MLP neurons of a small language model. Each row is named by its layer, matrix (down: output weights) and neuron, and shows model dimensions 48-175. Each number is 500 + 25 x the weight over its row's rms, rounded and kept within 0 to 999. Numbers have three digits each.
A block is one neuron, or neurons of one layer that tend to fire together. After each block is what it responds to, as a language model described it from the Wikipedia text at the highest values.

L2.down276:521510476490520540466519517536532487518520521503494466461525495495510480518456487512577479525518495507501476506518490504543515494453511543511507437455536493506478492463486475556472470484506490493486482496504489494522537514511471505527500512478501488503509564524528457474508473495475500503471492490543485505522528547489517453493469493502508506522513489568518531499497517493471472535537
L2.down1172:500486473529533517492526481492521503549528472479484492511497500481465517518529506520490475508452536525525494506533509503496499497517490535525496500452496499472473489500505467536516493518489526464497486457489481487531521503455502475468507504448468545486464516530434483482473489481487515489434506515524521519516523499462475487492497473498493489488545483523543515534516482487510505511491
L2.down1384:512492498468485535499473558573546486502502543543500518468504508529489475532439493502526497499529486463532447490472501491509511508485479532480499488509509543513496498500483495508465468533487461465508512521530546487530500517494495489566507519466518529501509474498478492481527524494511514522496504532490481518469491478499507473476485517546494536476503476531495502477509469480476481530495
L2.down1447:556541523488527501521496523492503533555503470523478494496486487486512521489540465526493506512479499535431470522522513487533458552525496534504510482464515503552494485499507517465496523486496529456478477525518530489520507509496518521517516487513488497491514525515507501493506500507507474486512552514516539524554473504442478487451483484518455502523521513473516486514480546474486465531475
L2.down2207:506545500486512509497512453474562537527533516502517513530496482487496515454422500485491454515521501496506515515496519503475534508528492528517524511445491476499486521530494528511467484523499488477520473478497519481480501506467476506524535503532516534501500497521485514500502513476524488509528492496507512466469501473503479480485508538527499487492519489515461531484497546537561499494531
L2.down2250:498530513484467517489506507508525507483486528539479512502513493517470474516516483473517532517528551471492461502506508502533482511469516522488478479440442473498445491502530481496488463459485516528428526454508480498491479564509478468481530506475491528508501520534500541499507435470511507526479527546498456456490529514479489523478426498511506543446532474510483503532471506498479526470514
L2.down2353:479515514505493517491521510476512538501459502503524461450525483505503501518513500521513466497514503509516494519461513511499489524461527527501482510469522474504489479472525489505458462520513538501551468489499462539541509533475498476486495482521494499498501528503512491501513501546512506509480515503512488519576502545503492526487508524509514481467500464465484572504498517474443532514490
L2.down2583:518537481509492484495516482532487484505530470496493442538510553463475530525512467511526473503537495476502506495501515471495527487485525560505479485489491501461500479501505556492469509509466486502494501468489535474462522485502516504437492513483483530524502491480457537513492496517528509515500519509525560479498491528500465490507483472525434489498505490498494529458483456481484516564490
Month names in dates. Month names inside dates, mostly after in, on, or a day number, e.g. in November 1859, 20 September 2015; occasionally years or New/West.

L2.down418:513520518507549510476506543514509471482503529466541572569495503497525529523449481533478478499492510474499451518509545428490524480534497509517509519504539477536501469527470463540491472503487482507514531515504522480508486505543484482542486489488512459478481550483516479515477478479545445499521476484501507489552485514506458476462461507477506525484490509515463502491522443491525516500491
L2.down824:502527467509487506524490495502487529506494496516482534503501471500479499525453491495518481512476513522534435548520488519426500449510492528500526432506527513537490478510511484489544533509487517465432479471553462529496509493479458517507527524474478504510546556504500466493491564530479540505506442528509461480509516476484535446486495516483439468500531509486490496508498517508509552519466
L2.down859:471508458491518513515520519462499528500485470562474500511538505493522454527527506541538503537506488532527513509489473449470468461496460549506500516466529453475536463515475489498530478511488517513498434557552493490534527529504451493478527481529505514513463525572547488506466475449464473479484532535505529462552530516492528503420514495477481522496506501490481504496494493499518529516533
L2.down1023:452541513478477516451494450485472514524498530514498515498501511475543515516523499487503496496503503475485502519496496515512500496481481501490482489522485498535451519460525506486545566507502461484491458529519490508530521514524473501487485471501481541515485475493520447465478554522522507478521508493483479492531513500460537483501472493493536493444496515474504506523487471514535512521491
L2.down2034:558492495493545510497486503472525488493447516530508489551545499483476485492540487534504488491526523532461486530500490464510492476492510478490475507464498508510493459465454481515535540486495505487453469536526495484488496542469498532469530481508468486529467507519473486532507463456479512504484504534473530504508536490498520497488501464519480460479506515482508449491466487478560505523505
L2.down2157:504535463485468507462483522454493520494493492560485484510493501521480546534540471439517498476487518506461483515538481504495473532491548535515519484464481529488467502508517522494550516525482465460492457484545492518516489487454515490464505528501493535507467512480499501503512516505497515490523471515457537476489495496500557487529485479529498515510508506520517488514504538513524539505529
L2.down2483:524479467446490474509501520509520508490486486546484504540472517475510477484481480500534505525496504533527518543504489494456488520487470484502500497516545481481527458477551482511516500491511519514462451547557463455536490512505497531449486527476535473492454512500478462494485520494503524508529514520496498488488502526480503531470522538484508494466508503521458473539497562506510517528535
L2.down2498:519536510545511509451536484524520487469481516522546527494534540544481524485546490514538536513483553526478465523486506481474477490506476553478529485505523533479460483544460488480514547515490486479502500508483505488487451484483472485496506473511425440494480485497518504514458499493483522499520495505485517492503530507480485502456487492497495495459515521438482514465479500488496509481471
Person given names. First names of people, or the end of a split first name, just before a surname in lists, tables and prose, such as John, Steve, Will-iam.

L7.down1159:487491472469499527507526489502444538511530507477504527498543535513505507479489505529578473491544482466493479526477470514506481486484494527464526498509464509483562487506468498469478501484506463502472471522436534518491492522510477454563518482522522475509466521523521485507507488538479532475502486490513533514451507490486488531510473479488479491503532553521542470513487496524490529540485
L7.down1486:518516503508475510500490527522480562516463529555531475518493502490485502515535475579525509485522486547508518540507494484541551497471499534500489520463513490477463530531495513509493523476539514503499503511509531495470549494477525502480465481477491490535474523511476512508489457489495432503525522477525487465514496513479511455473524464487494454492480480525481517467451464504520495512466
L7.down1562:504498549534510509475528440490470524484504525495511536500448492469526494496523489498478514481481503517460486506512516523483529472504515519507516490526516536491541562510488503506515492483493464496507492529479488481528478508511538487530480456532502484505516505523533476521545443524530523465485536531518484505477470536489519517458496524515531516504543480517530483469496490494510457499481
L7.down1595:488490533463474551494512515489475507518501466531455500552469516482508494479513496523459523507472513534496511476525485521502478501504495574501507486457489563542517473452473509512522508450512497496504500542488492498472471500515534521497452517541516525453462437487547500470494493500468457497496487491476493484506523472485508509533535486514499482468514501485500545483504492509475462487471
L7.down1631:485498502521493550531480503491510497505484503498510502475493499512492510483507521516509498454491473468479492521523486484517485466508468534538540547502506522526492513529470510532511481507512485495474472484476485528486491509474522478517504467508478458494475528553512488499454488490473504526539483493502529503493529534447476507488530471548500523508517482478479491522437521487555503555498
L7.down1924:534558505455489539512453491478504443538516513501500491469478549550458482505535538474463503459514501521521541439526477488479510531532489525488480466554490528502473513500523526489512472467483557509472502525522512447488478491514539505479518465502537535446482506500499479479458519507467525507537466536515509511486532483533514508540533509478512498505481488502485494489522502488479507503501
L7.down2063:494517501505510500507514481482546506514473535493464515491485505544472468504525505510517505477537494500485513469514490513495511468526476525476510496476521477498513515548514525476519523519525530543520523478444482468511494475522537519506515499476488506531493506548513483462485492582517442496534504489495463510513524506476485476513534498523477527470504484525498507512520506519526471507493
L7.down2153:499478501474510517515555480522456494514506532523476547489502483513484450523487496529498456544501511504477513522484503502539465479535479500510488472500430502495504561544467543489538548492487505519491496486530525472504490534451477467481508495493537506484495525505497458496548499501492540512474496542532500480462515509477530566474504456509525516522512514503512504506542471480514467515501
Foreign name word-pieces. Middle or final word-pieces of personal first names and foreign words, often in tables or lists, such as Mark-us, Wern-er, außer-ord-entlicher.

L7.down460:492526527483505464459505481515482514500499502501492482486531478483488513506525525511539465489512517468493465460497525533515499500533503554453516530451485519492498507462523478546479500538471464478530505496526527472524536470528521565533493495496471535473507485492457438479487506518503495516516500511508482505485473483478525521514464520496503486501514500472503497503502519532463523489471
L7.down677:491484453501517519496508473494459502482462435479470479484532502477520522478481519524519540538481527473460508567501486483517479507515473465511474482482526508459534478467526483556521475457466497462517475468470530507522518457449489490505466527506482454503478482553481532461479501500511522450493537519511531503475519460494488503457452483527476447463477466454531493476513547457524474498518
L7.down839:486500513504482482479505545517460538519484554481507532514496455524513490572493455498508517521522464521444484479504516523525510489506504522462504496485490534553539555498523508511509542516498503449495513509489497461471498490484480446496518537496472468516523512526510530480469492493490494529477489505488492486512501526498450504473459503458517443525480562490488470475509510502525507507509
L7.down1124:501492531492481529478466487534453500506509535482488504465449512502512506517539486467468529543524487529527499472501501487523502502476484471497478484517523541540556503443459486467463463462526504487474491509492532498477480548490481470557481510458488512519482503425513520506535484479513494487472463496491479498529499557522493540489515529499479506449467470487478481526496507547495493507462
L7.down1309:531489496519485509541500531526540480479450501523467508443471505493496516497507473487461498503468486506522491484510546507469516505498503523521510489455520481517462499491478471530498467497490508532493483500511525506488513527471490516511484540522503507504496466499538523484477510522465525523512525490516486476525505481464497480497525464527461503478531488462511488505525483475505499498520
L7.down1600:503506503497506540524559518491457457484518450500457500496493538450503547447508509459530516508462494510493523450530511502471448482500483515492519469501529506508492509506448464541512481477502490493511532513513473512491539493480518470515497532441508518509468485495512512507486472539445522480501489471476475517487483537520549487489514478513473517447513502506494532471539484524524510472556
L7.down1721:536479488483455511515492518511464460500490475524523531501531511475515524458517509471503453460513501510492506479490448494520511528527525478483508531468533538500521570539499524475526505477522527486511494537511430498448515489448503528562488481510448499522528528495494470478493523527490547506480523496539512507531496479516470512504520491478494461445466512521510506474470524511503488523525
L7.down2448:501447461499487544510507467502507497499473494529500502451486464435486484477498486495530537484513467492487489496502510494493522517506507502499487470475458479485502538529458485452509487507525502559511492471438545489482456457469531506501460495457494498516524475492465477500508533502533513486536509536508466527487502546511519452502525498500440498512527490472515486486498516468538470520449
Month names in dates. Month names (or their final piece) starting a full date, usually after "on" or a table bar, e.g. on February 22, 1990; also some stray "was"/"on".

L4.down480:490523550508539497488554473483514522506500521495499528528459486484537473525505489506514440502514478510471498509514480464493484509469507503496473502521504508485530490538502497448525485499552484496534521472491501449491492499516459488547503540533505484505474515506496469464518474588547467450480548473459483493518485495486499499502485533498518508467501502540499511527492521503513515511506
Foreign word endings. Final or late subword pieces completing non-English words and names (German, Scandinavian, Romance, Dutch), e.g. Reichsuniversität, Eredivisie, Porsche, División.

L4.down2845:503490519493505517503521475550494516505495539536515473513480489450521489493542516480487498503476456493505457517470496510517549475528530501467507469442470509491494474521516457535515514469512512502497501482505530517532535566509451494493500530469506506492471502479528507474488486547558477497502474488498506505525505538480474511530481496475524471515532488463513494510498501489548475490507
Month names in dates. Month-name tokens in dates after in, on, since or between, such as July 1, 2008 or in October; also some mid-word fragments like ay, W, ust.